python train.py --num_hidden_layers=10 --hidden_size=192 --num_attention_heads=3 --num_key_value_heads=1 --head_dim=64 --intermediate_size=640 --vocab_size=1517 --hidden_act="swiglu" --norm="rmsnorm" --norm_place="pre" --norm_eps=1e-05 --positions="rope" --rope_theta=2380.0 --rope_fraction=1.0 --qk_norm=true --attn_scale=0.125 --bias="none" --tie_word_embeddings=true --parallel_block=false --init="uniform" --init_std_qkv=0.0361 --init_std_o=0.0361 --init_std_up=0.0361 --init_std_down=0.0 --optimizer="adam_variant" --learning_rate=0.00142 --beta1=0.9 --weight_decay=0.18 --lr_head=0.00639 --warmup_steps=554 --schedule="wsd" --decay_fraction=0.899 --decay_shape="linear" --final_lr_fraction=0.02 --batch_tokens=16384 --max_seq_len=1024 --doc_mask=false --train_tokens=157900000 --max_steps=9638 --dataset="wikipedia_en"
MLP neurons of a small language model. Each row is named by its layer, matrix (gate and up: input weights; down: output weights) and neuron, and shows model dimensions 0-191. Each number is 128 + 24 x the weight over its row's rms, rounded and kept within 0 to 255. Numbers have three digits each. A neuron's up and down rows have the sign that makes its largest values positive.
After each neuron's rows, "fires after" lists the tokens most often just before its 100 highest values on Wikipedia text that the model never trained on.

L3.gate64:118107114126136109131152130152144141135117110111097160164163154138119090126140160132154108158130150111150157147171165168149128107098151138122115117147197079152177111096138113136122116155115146152125122160113116088177134121158152193117096112116116166168144134104182133118118155128124122142128110139112126112129121163143099121112178143124141106161083147119121130181118112141155112137126153124117151113150105114121145122163125100152152121126125137125117122151159150177165138112130090128088091154115164124115177138175124177120169140179172092110136113123116153141134152113148129137
L3.up64:150135138137069109157099136123170115115108114089154153134132169147145130116082184126092121134128112182117113180123099115133142110100126093087139170096106129130151103130133119129132123164111125137137086176105140097153125175137092117107098146114121124134131146103156084165144132111119113158169097107123132101130068161108134120156151096128145128145131117102097125124122135115119127096121155096148120184104124100105143135112131116123120128107142110142095140142144160122116100118175165126132127179133177164111120102088169149113101141124110108168108115087116110146122110109079145116
L3.down64:103109143112101112156131111148123073133153114123132142130139132101158138112088145109105122114101127150137147090085105107120148146132098086111112118128096134127159097111124127088112134114115115098093119145092177131133127074153074165124119104105184109111181081135133140135124145121171085106140141126140134114140113140086147120136148113077121127129182122168154149116165146143157102117131147146094156098144119120080113158137118126149161162158079170108135103105116143145157092150164122144129114123158113151118138150129098128124159118110147120187136114110117098131154098103088119147
fires after: "T", "ent", "W", ".", "ep", "2"

L3.gate122:122100122116130139123161156117136126118127127144120134121142154138132146107080070158163125174081109122126113171122140141155112099113116101105119115156098143147135138147136170091100126130145116130136149183130130141126129123149156120139124144124147180126152088136107161113143117123156095110099127162134100144134127097120067143151088160095135127129108165118105134130126165100169130128118089126137145141138147087191168122141132158139109157144134126141136141071140103157109149116152117105148121082067127151127178147159104107082149165164152137151119152134139131143113153145143057127
L3.up122:151139135125156112121149140139143161149116125104095129115141129174152095149144118162095077153158157109116130127116131108129138145140115126081092164092158122125098092152098117092126129114122163144117101114137131185153118143151073121160126167145141108110146121169130096146117168098095143133103132120158139140125151125139087108107137140149159113123068133150104128139119145119118114102136117150144137164165128164109167150113125121106084140148138165125141113103165127124139120115215149151168091141132168172120109101117088121149100151129099103161144111113123102136108128099116181107
L3.down122:105120075132093122158128120115148083143135156158155134144154097151133120168134054102122128114136104115106100147126108186153137140103136109101143160180130136116142106094129104135150125142130102112142106152133112133141135122154153185157145118129143168153122105146118129133128097146134158133130164119088128091143161165141140159125096135126123129129149107128138146113105151089187101111093109104078135120106160162133125148162130152124141099079176148124111123150177131129126110188139104144127172121106085119122161143150097151100119120086125136109106132127139106089147137111103090108
fires after: " S", "S", " Sw", " be", "est", "oin"

L3.gate125:127101141151128124126086107176148146114129102120103100133114151090133116104131083089143144143106101143106144134158165175175142108152134110118097139113135144142126100167143169122139132139120096145121111132124137149127103154134175062167113157137106131144173119112135127106108175123115095094134153155159079109124134152096119085152121162156127108103143149080087112129122164141111161113138123159145141115170127121179139141144083173151105114101164136164120135086124104143092108143151101119121128116123162178124171132152137150127141104121160114120133144140134122121158127083144097102
L3.up125:092141154142111128103146132158105165137130121148147124096121172142156142112123081131162136150105114106089147092133167165169130099132152145172126161096142105110103130161117159158128092129113096118102136110152117111095124151172170076161137118136142132135147107099135115135138169176147100131132120143150112130098133136104157119131167104113131109112154149126123125142088110136120147099160117137108121081182084124174143108184113144122115120128151135166179139102112138146147122141155120099118129128095130149158157128135170156075142141145144154114143156164106105094153139129111086090
L3.down125:142131129121121132110133139126150125163147093161186127094125127132120125148114133147155167151125183122105151107255141141112124142138087092133120144116109147122101117166094151156137121092115102119122134094141118087133157144161100132150109120119172140125109127130128136112168128179116130151136143136088110143137124108092134151115120124124161172154092142164128148108120108113120145126129140137137124089088118127133124124152122112076162081157158135119133098160076124133123141146083133125105117143095140121152113104119143137123111125141128128157114186168156146139142148138104145141
fires after: " H", "y", "hy", ",", "A"

L5.gate95:102149118112144134146120095149142152153139095107069127167108137124141113178146132099100172146118114143115110151125132169118169144139133080140109129123142160131118103161109130108130081130138105199129148132113102108152115124110145109124149180124136142102116104137137112126128110064139149107078121111164097113115088105139109091075143153121152113101140099104155131152119130103104117148154111125142175148147076139140147116083145144141138169152135133146143159161116106146139127060152083139102152132127154139148113128152150159103097094100144095136110134114133161113119119152143136165
L5.up95:141144136117122160117092111153150121131138106142122116102143132141160109134173140119153089144141104131104137125134107077192137123132128155117138130121139109131148143142105112167114119139134150109158146141184140084147117133114121125124117129105101139179128108145134105076130093098144136107182143115182130088112116113137102121148166113117146152103121123113128175146114127135151117084132101114135136105115100142100154117084089091132093150148082134089162130130139135151099129105163112120139099135128093173120097106187115089069085151128098198149149122163136137143156131128105136143
L5.down95:129137144113091142171177186101077127189119104138181106170130100134135113169133151146139125135146118142161118110130144136164155138166087082100138147140164163098126112173133116102126159145133117135166148122092116141137088130107123086125125133130085169112145155120115111127121119146141117152113110087168142091157133087066131101148138103171098175120153149140085113120095116135123125146145106167124145146153137114141124139123126121161161113133145133145143076157153146121134113173099118150125138146102147139112108157151161098123124133140107091143143102133091128114144124119139146121
fires after: " h", " n", " H", " s", " l", "N"

L7.gate571:135153121122159133143128132104100121101145122129140101143112130083151149134115102129113121128119161138108123118087130121103130084139138109144179135139167121102135101154147111086105121140119085140092109126122130125130172140106160152109117133099122154119130093132164072130162064120085065109143105119110163136117064123127120141131146108134120085172116130112127162121136136108118116147166155127121152112127166110159115111162155111067104172123130133104118110096144136104105125119088113145121144082101111157106126159119152107150138111142125126106119098085124104128118071128162095060
L7.up571:117176146129112166136185146160133175153131175122111114104123115099162134120138126173106097105104113171113135152124147147159130103091139114114174098113137106100127138103152084139091137139182100152103147116140136116131130141105169183127181155082105166116141105151144161169088084117151128124143172113108151120121138127140118131134146141104113115094158157120113083126139134076165139106120147114120129123123145123154124123180129113126138125159115133149115144139114124085163103153133086164116123118100146149070115134184087128132151107111150141115121123138127136109116144133145135156
L7.down571:111166132162112146116133118123149151154130133129139181119179091110085133104124157118126090119119128144125116124179170126102129083094136114155108128100110126096147107129120093137153105141160085146131105099146142098109139120127132106149174095136097115134085166128132135102134060122171124113130112150122149145094143140129088118165100158130146156130136145105176110124144113165114123137135120106083173144108068124137133080143133146118141168135122137146121120144115072142149166106132101163179136139157139156159117125174131117148103087127134131132125140125163151116161092146160151149
fires after: ",", " Cal", " Mich", "z", " |"

L3.gate62:083094094149086127133098100160100166139162133132126105130128144118118096141116137169113134125102092151133124154101122136115176115163156136152150126116178104145104129160126179142088108115082102132092136103135099105138110086093111136116123135103088111104113097143150137105125097136107124118093085108086160156143100130152163141117116171135131143133139127181120121098138182154157131133126159150114135159146146136149142115131125127164112178128135176091116173143119102093137087128093153115101147139154134103102117081143128111092168118114115125137171156147097143126108124126121121162
L3.up62:115120117137164111108135142122111115137126142132129155138107145167174108169129140151082099131123133136121106070105126144156139117174185127127159137117166091127127125136152162094152150124127123112135130167155124080163123115089117098091152123143114150157134123162161139170150142130156135066074106122103149146131125167115155141118095158122138138142124165075127137160130112146176178127137128090160142100110139116108096125135126096145111118120152116105131147092116089103158124165076131102171110141130112091099114119108117103083121125116108166115101132151104124143083118159130124122
L3.down62:121159093111142153131120130127127147132155128170114134140202118121144071151159136178182126177113102147138138102175140107092150117116116145147178110097105151146155156137123129149136120117118148136146151130119146127150134110144116085135145127112109158112129157089131164096126118144083136128159100156153143148092143140108125146137128095142166120100137139122076148121119139117092126112139131134135117127102139115152158092145115153133157185130155099114139125098087170108161129138195145142156155170090126155149123127147135157130154086104114156164101155160150152087151147139127125143
fires after: " with", " \"", " e", " or", " to", " ne"

L5.gate393:140156121154151128126097128155097146134146110130120096128176143128192111115118088095154106152154157140093107141093145112096137175115177158074153118132138147052140088112159126122150144162115153079126147125129133102102132089116122108130085111130148119135128147147107101112168135099158109168130085136096149139109143168093120093115115116144128143127127143085141154131103139139132131118176150132131145145145108143148133143106130171176114120144143132092128128119154109090107137159079133104107147144110136099137187123180126159163131149138105118137118156134125101097125128148096131119
L5.up393:102122158103109123152162146128095104158125120178117132191117106094143133110193104139102138176128138107074096142141131117125138148085155132107136109148097167144126080118112121126158137171088163105127115115124138118153087141065137083121129149089117148103134113124122149165088124140140135102099134142164138159147139157130118177119125115101116105094129089131127105100134153156134131142120072114144159154119126130134092121126135132099134129090139100088147113171149125132139122115138115142113133135115116110136085110147133149139093056104135154175121153146136126133130159109162146137
L5.down393:136144134094116167089160162124145157094100164133143193112130158127094129138180126100120164134181161145126137146165113114136106128120127158116126096161144124120134133120138160068137143086122108136130094141146093123145155115115116107164123145152136119134111134133169092138130136194123140111136174104112100181175123149120092162161146130150115128148139128115162124115155158132131116123099120128166126163097114097108133140113116101179088120127159129125157125139152118090171116092153118134133102135073148110139122125136114113112118093127163105110126123179116099139156169148139115157
fires after: " J", " pr", " s", " ann", " T", "ab"

L3.gate560:129132150132170155148134147114131147125157164119149095101151154091120155111135096127142139082111132142085145122149137121175141131127146136182159186129110157115116143093138153129120118094127129144130151163120098120132144118133155175159131089115140138196130145147133110096112149149091173141156163086134131158127098135135107141148116145159164098111115090144081165128108132125135103153128115161161151114117113124145126159151121148136123107082140108137144165118157125172120137118137164147105146183093156130110160148147128117157150135126155119096127132151185106165116143161175170124
L3.up560:134173136122124135133121143085091100166116144142112161139095188128148148123145076070108172136111111166112127133112135111121150102117108109159142179153128145123096135147147120105112104126163120129159113109106109135086160126128147125144147109106152152156126140165175144136106152141098127113209171128131122171111076126120104129133118129152151105086133120124120121093106137137121127137099174124175132131159152122138108155154116158144120152114160146150140162133142130148177132124081114111110097150103151109132156112136126123142162123150110110125105131152195099126150111104091125163
L3.down560:124132137098119091106139152113111115085120160126145147136151185125132142149141101075106113118144123163112137106247135140114124116109081123106101166107168142173099112147088172123088127116108141157104109111108130098094129109106098135150133123122152129119142147105145169116122170124128151114158147150097108131133120135137091149128140145152146121088095108118116151127119108138102163135123140115154142095129172150145166093130136110147159177106096150095158140113129103150112133114108154091124126131153111146125149130099142130155151145130107118111100107096144136096066138134148129147
fires after: ".", " H", ",", "\"", " The"

L5.gate158:106118136112188130153117124127149151149135152141130143136156127118172127145113110081136164126165153098158137140105109118128148155171154111089095125113189106103127100114132138115102126149098120102115134148107110142137138131150123142104137137106117111132097134172130113154111088108156137151124123103147115212158076144136107127121139125195148118180107133120127130123130152128072133134151128124152133179157140140131133118105114145123084139157103142098170161126138065112131121100108161169135152147150168126132135117116106147081133135142129165180130115082153143114112103118143094117
L5.up158:115134146103144195098133114159145174159129086165173158148136135127133147136147124095121143142165140092167156109151113103107149089144136168147121126175159105132100128139171094092123111124123107107097115159112153145093121117115130139098103156124161181111115165112120134114122145177116082197115143177152147087166145121135122139133131140143129138153150130127148089137128108125115126140172080167086122130143124118115111158168136099133135110123148106108114145145114117115128126145094169137149127131127154101100129141133112111149100143163133136121136161083168126140078151117110105143
L5.down158:181112136130099134109151150090142159127131133098141119125146151129121108185170096151167112182121113137122129149052132103133109111156063134128121106099121081172107128121114155154152134165154100120076136167124135150099147153115108131138105117090120093131154126146168136127102148114108098117130136158135125130122125139137116165113138145139105138128128122145177129143114136131087098112094132141139126143171204105107097107155136136130140159155131145157135097140135098119129137118093158132123134147132089103121120103129123144079111133097147138159111092157084104131121172124163087132
fires after: " s", " S", " Cal", " pr", " ev", " so"

L5.gate632:122132138152121147124125108142158086092186149112117097101146120143139126096116158093105131154088114133090144110129141157122099164121132142163153103134118161178138100123172085126143141152120127125124088116153161167140135134139102143121114159133104123161140165093131126107129103150122108140101148151128154104109150139114161082119131165132173135133112128092135132122114137101141128085126130145098156132107166073106119161094103119121084106111106136104164165095140114164171131100121109139146131150112161125143164109126128090127085171126156083103123118145144093157131070123116166085
L5.up632:139155123156146129147143132158107113128144133150137118113118111100171144151140093107120102120165064117104127147116147135087130124132152121116126173122103094128114068120093097146113142129125109081092106180139108134131079137094119121145131158140153159118160146129121130133165087119107101076148179135132140106152078120123151107143134195143083129110147145104119154130116132094130160108128119110111113094138176133121109082126142120121113121111138146093156140113130115133130105158134140130155087177162146120165129152081124121119191169122160111167155128143100096126127119134154131111
L5.down632:089141136125135119152118134123160153133122172136074155081153129110154128106121132099155139141140141089151146089101158125116132138095112122123095082094135123146073099123114129104111142126121136132105176166139140139125140119132085133141120146174127146131172073105124142150139165143154119102106163137108126167131134126211143128126120144113139074107143125134146132154082104122131166101139142099112168134113111130128080134115160100102126115152138099075173154099155106102099097107087141124116123146110175102129100121089153104152091130148145108127127113107125141116125109102115171122
fires after: " pl", " cl", "p", " ch", " h", "m"

L5.gate191:121150153129196127102127100178149097120141168111110124141148126138131125088128134144146112140081097120128135167127168160148103099157116141081105100116135139151131116112170054100153147145180127108101113084121110120134135125160156148189110141138096123131173115128123126120129115143147109144137141125118094109121123180137079074174141160162138116154109135112150109132114153106114143151115131144099130125109130143131111125128114168120091142115119110103143129132126139114145113136148138097117151099124158120149129055101121161082126161131134079120152138155112143093117096122106177125
L5.up191:152167087091140107136071100143168152103092162168136111132134121113137120168080122153134112121165116121133132113137094084150141148118145151153124129136169095114141117169157101097120106122081133126158113160096122096147111157112110142168110090107130086170151139134136160107124148110113124167126092124153148141101144103139115132078129144114100132174133180166140132131147142124120144156146111120133110096124100120144147108117114168155121082164131146172101100119129106100140136112130144059136088101136135106104144104165088136127094126129118148116155116147152108155155139119150148099
L5.down191:117072154101135146111143180105165171093167135144131153097108123145108131111132110085137130106111103123163127097175120108120175163123114139107118135147140155105118134162122143120133119077140150143156140135095132093126100111093116149102112121094113125087091120113158113123119170130150141124118121136191147148100101145102125140117131116079113119106118153093089177103150148150116135102130109157106072112109116162131118147129154122162173138136107080147121086138157132162121127137123095179160137121111140129128124099101130176084114147139107132145117118146080131152126114159144166139
fires after: " st", " M", " Pl", " C", " n", " pl"

L5.gate80:134137121132149124159122121138127133084148127153118094149150094119150068120107136117166137137108148116120150104110121145113137155186097163080134144150145125109124090116144157112167134142113153116109165095152122140126151113131145084110117169136119094123121071152122090125073151111100171123133147124158122137132155125144096107114137128116128118123101113126131145101092137133143112148129153128156106141088089157094150082176088148110129118130117131112140095092152112119094110048129186115103109091130146113101140138113096096129142113135161126058136103115128114099103119126091137144
L5.up80:121149115117130140134131141107141120128115122104162100131122131130128138116128129139136141104184137102136101106127109099118064170149116082109148153117155105115143136126083148160121088129118147120131137115127139133062091165109128120142131116128159105175110142124122105122106202116130157142127117147111118133108198153129086129139136099147131118155121086111130112138121142102132138118168171151084119119105151115169121112125142147102097066110126104114184152111162093112114125121084159124091122098059120127152126149102137138162134135103155145156152149109092074126128139113157117118
L5.down80:142152099133110111091065151094145105124112164107144115108133130105138156173159129171109154155078121137132159180112143089146145136154080106131169139159098107157115117108112154151137138153150143102148122134096118130106126130141122135126120131137160133151101118087148132155158117123126151116139112098162116108160158088091121158096136154136173120098156118119129147147142125119137139099156149139134093154147068170134149168137151144148153125116110135122116093103100169156122177113166155112087094114142088157089136127176127104120140106127141112155117109122130149091128106077107120124
fires after: " a", " A", " t", " V", " D", " dist"

L7.gate478:124143155143117143118108133176099121134129106131111152107139164138129072133117172122168112118083128135131136098113162118125135156117189129119166135126175145128154128090160140129140149106140141139096096148085139142140142119137144101084112150120085127111131147131129099093178135153134088120152152117141129126142101106119104113139123166155138138113161149092153125118129138117145094154128118166172114172114138137196085192137110096119105111150134138144136120132121081119120101125155163129131116161121156117069145117087099131146127152142136140101128142081191163090110127138143145115
L7.up478:133119142142149172134170131122136141078124135113162113100090122147144126160144104167112075121104137137097130144101134117096121157114149062113120131102109129138119095142084125141088104179140106091170103122129117124149156126114112136162141117104151162103152078133142157134143107151143149094123117134144138151146091139162134129117163100085127113127124121130102128129117115146112095145170117066106093174112143138127135140153170131121110120138096150159156083089153115104143154174158142113164137140097160170132129146094146096133149117112138119099137165110110131117101117133135140196
L7.down478:119102156149133121129067106110136145095155106113138159142085135123118117142090124120145089093102119168139107093169112128121128126106115096126135164089143128099123142096126115141130162128117155125146097133110151108077136135135072095138133138115132132109165127110112142082135120136103121096117139124147151114119121112086089132136133125121104155128096126172147135127162123120112138156132124096109080197134184131101135167094107070130136179099126141151094133092102145099154179136149108134126120157096097132116118107167107106146139116167137112123100099159119123103129144161067114117
fires after: ",", "-", ":", " D", " |"

L3.gate204:126139132076132128158119120122143177185133119129164133125120138115123090111141120135137149106147134152104142161169094122130134136106091113156145120141121117102178132169126124134137158135135113118146095129127123154123137076138133142095094166143146158126143165151170107133126085128129132114152097153164086138141138131113165155145139145125141129131091184103155133157156126137120116152124111103109178150123097100097182139106128126146139173116143113119132133086117087110131139100100171158155128102097132089149163095133068118124153125113144128129088169125146174121169137137101065149
L3.up204:101103099125123122162158122121120141129147142126131129155162156159159138100116179163115118142096114133107132159116113093136115110118154133100120132118185130172154146118165169158097134126181134091128124174131125134120133089144121114166156144112108085109136127122117130117100115158099155124133131193105105118125121142127110138114142134124190150125123103167119140127120129123131162143151127101156150163179095145095138082117131120101114112134077169125167133132101153151082149170182110133147145147144164122105135123146133161066116125117096122098160140147133133162133115136108154181
L3.down204:201158157135146155110120134113137113128078146101140122142086089137146138143124109111133146098174134131155147105113123121111140108133134148108104151155106128136127119124123049075103087107121163192071165099130108080116128156121117150131136154161149169144144113155130083131165156093122093116121143121172138143136116108118131105124144146092118106144088147101114088135132105108157145150115139144147119127108166107124133171113142120115106132139198122162106126144150113127154137124098125123119102102097113163140138134070181131140114118142120147132123129105117139134132138132142094092
fires after: " t", "s", " an", "n", "en", "g"

L3.gate183:108133103084112169147080163123152138155176124128139137117158120102149089113085085097154157088132088152126154142161161181135144119152106108174141131150178117130192112107147135136140131123110154102149093122097097099147131135147142157133117152125147179175106132156155113116094115123106132134113101109157125112125147142160132101139119141180092055134097152114101137125125146128154104142108110153122117130156129122131113152111140150168143141100117108123136144154116121124148158108138149110104125143120146140122194122132110157142108143145178119126124142169119123117133088078144138124
L3.up183:102135132082133130116114116117113141165135151129134164136149140130134145061093134125138118094158095179158155124178110146147186101112066099157128107111126131114151119135095088154108151109161134120143105132101120096132124177121098136129138148120185098180105110131121148124147131138184110148104086115113135126128129149119119114110076092176139091128160157131115138106130122102130106099132150126128071147135134128150152150108153172129116108154124145147127084136072118153109136092102163137117115145104150160115136125146117165123109130136156135108125162125142109084110095115117137099
L3.down183:150140133124137114153141131102112158118101139154118140139180122112125154136138166155099094131163155125137137136165115098157104122108062122098146130111122159128104131153119132124106115113140102098125156131140117129105164171081081129081145145137164063132175066121111160175144154150204124162137132124094144135087121091100109140128105110090149109140150127140134121133129154090107097130150157132138131107162104113105126123122149097111094147144119155113146107100029141150115133112129149135133166137114122126123119144115132125115159142134108151101144100120119104148112133138100133112
fires after: ".", "\n", "\"", ")."

L5.gate529:109149137104153150144142137184177170115154159085106080144154110142151134139070093162129137135144160138123108147088140118135156106112136103153147130119108169121143120132150132154140143120106113112123148112151161150122090112131114133163093131130105143124151109180132133146151179102094142136098154099106102157155136144144136140124120125167152079113144182130134120116114104075136168096120140170134173107144185160083138087131106146184150128094145146149138120131133093119119136119135104125134135114126117146116136100165103139114111172116139114171126134140074154135156118139107126139
L5.up529:107085161104099164096100144169122127079116159150086087103124135141162110113106111149165106134161119118136108127088149096154113129138120140120146120127109108122134145164132093131098152136089167123135116116111101191105110142127124158123097141123119094128145159145131101161104129166151132146091142107124114133154104157114120122139107136085126102125139106119101108139139122058103152168114092119108159069114136146067148137136125163157126103118112117173143161121137148096103113150170147098121116151148123138124111117164174139081117131085140132140143134131157145159142133183105131132
L5.down529:166137140165142136141158115101139103106127158134093155133161172083137109110119113143144102123108122158153114084148114122118152163148125112121139108078093147119105074113085085114166142098111147103100116118086176114124122155094093136130062132135121121109117135129097167123106112142114120133171075165152101125149108116098132110093156136172133108116126123131097107141142141145106106105135127088105159116098144133149113148135134125098132102128112126143088109131118138140118188079129170178147126101134118108153143147118114158130115082103109145126178115123125160131141098160136090134
fires after: " c", " C", "oun", " st", "st", " sp"

L5.gate340:135127086141135133106126141147150131129123125106120131126153099125128107113119159120132129114125106148110098111108169178149116114146159120113110111175131193153186119096134191147141105146132120156127134131086099105112074111150131149152123155106111120145062164168107137104113173103154135129097126108103139131136146148142137146123155134153179088150102132127123154100110142101117138135154125156091136180085133152076099092140149150120140092173153110122160146125140074137105143133119115090127143163149143127122078131154122113149108135112184108154140098122111110160123110142130123112
L5.up340:127188090148184142147112128178183125124155158130126183118124092101142153156154125130135142132132122082125125115102091126146122119140085134115138082121096150113175173144143138126155164133126130165136121112126134121171160108128114156128115131096154113173140133150147120184092120135101126120142111105146130147145131158135096102150115152142163141127148141133140126185136083145163107129113150131146131144131159124106130130129166126131124147144102162123159140187131129149095131134149166129111201165088131158130129095155097108125139162124154115116097129164141152117168154158124117125
L5.down340:127147123082159149115144095187163126129125137123100118135128090137127131109188156150142110165130132101079115106162083125150140110109079107120142165107157113171111150128173115116147133099142183146139097099174150118132163111122095161126117148133140184140158124125099133161115140103160143157140097101176139124160103083117109130167148152168119158123130121116115117158121124126119083148127134131117141135125099135121146115097141151110132148151131098118124117147137147134106148134133161170164157150192121124111138097156103159134115141137152108118136096127072165138106110124172132115
fires after: " s", " n", " r", "s", " through"

L3.gate613:131125136137157067109142123142115107131159100184100123180129128093114144150144120139125115136127082119130117115104147087139135137107172148133105128127126141138090136137182123098129081106112142127106108107126154105128137141111125093124127151110122134124151122111146145100135170146118161111105121150119130151109125154157092106094126141114107141159085139152145110121138144169132109186153128159107161104134163154161145128130123129135082121131125137115131177143132050147176141127121137083154108134144096038128140138105111116100143135110145131103130124154116166114093083099138074124
L3.up613:100096138125153097063131146102120146107139139124074118138137128154098127112161133114152139100075117133148119139138147096143129096120150153140138179105103109173126100147117164153090107124138134106119145164120139102139124136120102105112100157124132142133130090104145122117125121148161131131125099120142135099155112123116090158144186143108144111143132158122134126176144146132123095111115153104110141125134130144112133131105155153130095127148067149088072115110127159123115165110161170068070137096165123135121086100119142171151107144100135181094093140123108143149100138158103135096
L3.down613:111176145122109140109107124130068120145154116102082130111125134138138075178106142132129150118135099120125112130173123150097124120130094105131176121158125147077157152149120145089085185116129110124102160180137106146095112125176113105115126152163096128133155145114139091138149132093120117097145143127142165149092196130128098158107112106086150136150102133100113189167128137129126128126118150102152128157164117110153155086124117112134125138114131105112182144162131135082095093127134149117106120130141143124138119101118133126115102094118132117099105174116112115142092143151129101112
fires after: " to", " c", " pro", " or", " re", " Al"

L3.gate329:123078096117168162099138128141127121143114101131149112108141087116096122140147135107126127090075100109146151118095121140145150159107148147111117107128128135160178100121133139147112129093131104139166151184102137126117123097139098149143155130155138139122134113114129103143091146141134116137172172125104107145119060187149136131144114152118137124119174128165129117106130199138152137129112163124141096111100118156124113065151151143157083105109132160118175152130132116130127114143146116128095157131134169163104124148111114099141156132092160161136148152148095106153127092109172091145
L3.up329:136124109059126099114162142100134136137119103124111168091139163134119132103152123154103133100150161127106100147121141139097102115124162122121093135102128114141115133189137124126167073113135152180147111112094116139114133153188129132122158127104123139170112148087128154131104114154102164140120144121169123137143132150174107119142128194123116125142111135099121135126126174105160128147128140137141144160053109121132154113112137140104093129144149131142095131115123058143154090100146112116126192145149118118108094136085136118126145109115125138150108086110080134127116122144172133109
L3.down329:176106076127116140123129107129102081120107144128108153121079123133073133140135103106106152163133109149147125164120102145099159114151184140125135133146121103147115141108074125123167134122143139126154111139109102119164150131139151141130108134097144165123159097098124098125102121139138128132134106124096159131118131168145122105170162163115141096096160117137106109122131150127204113152115170109118110142135078138121139105108117146137120116127171138163133170088163171128115138145143129124107168098148163163116115117089146105085118109086087123157109147153122100145119157145146083086
fires after: " S", " (", " D", "rit", "S"

L5.gate522:129154133137122111135079126109112163102143167138111106116123136121157114141161081084118139121146111173091132159089161154138107151133182146148118124130149151099176120108177088131120137146090122129082133103128099091140087137169125173157109132146152118103072099122155116167129158120188125159148116094106124131100131133115147102127152120146130116151148129104153158083112129146110150137153118138145143136127107129120131179153190098132124121163124091131089175136170119129157140121120137087126162133110122133147151145134113129145125188140140139127156098112097123134100157137107132115
L5.up522:165087092125104125108094109118154143130146142154125132086141111155116122085102139130099156151114112055172154126122141121147127153122150078112085175107163124141141114125098142175124122139177126116134155135119111111069097107139130138178149126112088127124099110170110165166171163128128121109125184114151131147115132116120132140124096127139127137155123123101163138096125152132161138138124095140135117165125087127129135174147083132122118181127105154124138135151139134115127100140149180132147153130109113122123148171125122122089138157119113109140165137139123093189133146120090094130
L5.down522:139128113125132168086181125174142141139122138147171209089130129108145123142114143118129097167148128103116125127096134135097127128196118126101102187090130139149112094121072165119128126141132133134114127193145123120132160126159123134119107089122120146148134099125134130160121162147133102055103131129131106108098139137143108147093172141141122133120117154130168134110154093112175113162163146163137129122178120139096114170106149149112124128153117119149110127162087118128124084110135100122098143102118108112136163152150106140113116099110133131129116122149143120136141118171172154119
fires after: " p", " M", " s", " S", " O", " T"

L7.gate31:142109153118142148125135116139113101118139126097093098154126107102115115101145149133116082111123093097153096117096134139113120145153145135127156132105152129162159116098141154127115137120104175155098132131120104115123136142097131039132067133132101133120065120153142097122129112108128102138115097109159128141137113139123130125105140120124095110141151101133119085099119102115121060130132094116113105138103091147136077119091167125137109101122095119093112070082163150118075126097139172108151105113161118107109127163099123091168117168132127144131153151110122180099111139133120130148
L7.up31:118131135087127145117184098136120123139160123158113108149133141126140136141147170129107124129170164153138136142094109173121109142150173154128125122122146128151149146140138106147126118124076119172099192118108120084154118162073109121140144093128107137163108101113139104106137117081119119160120130138127097151115126140142119159110100120170142154167149156128162120178143100089133117124128096123145142147119185115149109167133165101144142099145116121116097145108135091111069128087089077119126140152088124124115118197103125121131139131131128126094116139099122131119128159121160078109
L7.down31:133129114150148145101124162135165134098164124109111105143169123116121125132157174159109152134158108124128114127255143131150128118135106108123154111136128125099113150110143093107095147098152121138128090125132132107132126134135139114127142136137134106145116176112148148125143129152140176137124123141136133105128130121105111153108111134111170138087175154120142156139086098076158116104117118129102133129171134131100148076148129126124081107116132146136170133167079096122103113122126098139148122108127124118168133120135146131175089109146145191136152139184163128136160130091138145130
fires after: " S", " N", " D", " A", " a", " R"

L5.gate315:182110164142151105120125136081126120074152110143173113111124121137114129135129093115082146186111084129099143143047187141110128110124130126124111171151096112102113128172131132123118112137140124133118176112139092166133099115110109099177161182138094108151116107105149121139121126118152132137090103082159171135133144113142143124136130117071099114122168178134116173125095135081110125106128150164101119136133134135114099123130132113126078120144149122129139126120166093130108108131110158112146106136090135139113114101120127119127106158170146137110123119155114103154146153114131116114
L5.up315:079104079142122116110114159081148165095124147111155136133110133151137114112128172082094140128066100078134109151162111161155128137084081133116111124143101119180101125145124158124133137089136136148146096118075137133144142137130159134139126170131159151118124151114109140084160120149099137139117131153168129071186128093161131110125129144138129130102126124104123140110114109107117108158127167094142116134100141125140134136103160140178149152139165113140152164136099155113153147125098166100122132130131147114116153098149095155120113109116172095155106124140090130118133158166100140095
L5.down315:083126126096125099117161110155160136112160159136134093107148092146159106117184108115129115116193155107112123114068178138148154194136164141122119117136081081149110142138137109131098111115140124156154127159154144162167133151124098119141117146135144117108130108123144122169141164102100110076179128186101138150119099145164114156146145096116138126142138150116143129084103088140131157122115117138139115139112111149119119112145124124088131119129165109079151151105160122138078101114148111101115160127116147113138115079139145107151155125114129160120157117127169131098112130111118117102
fires after: "h", "p", " h", " c", "ch"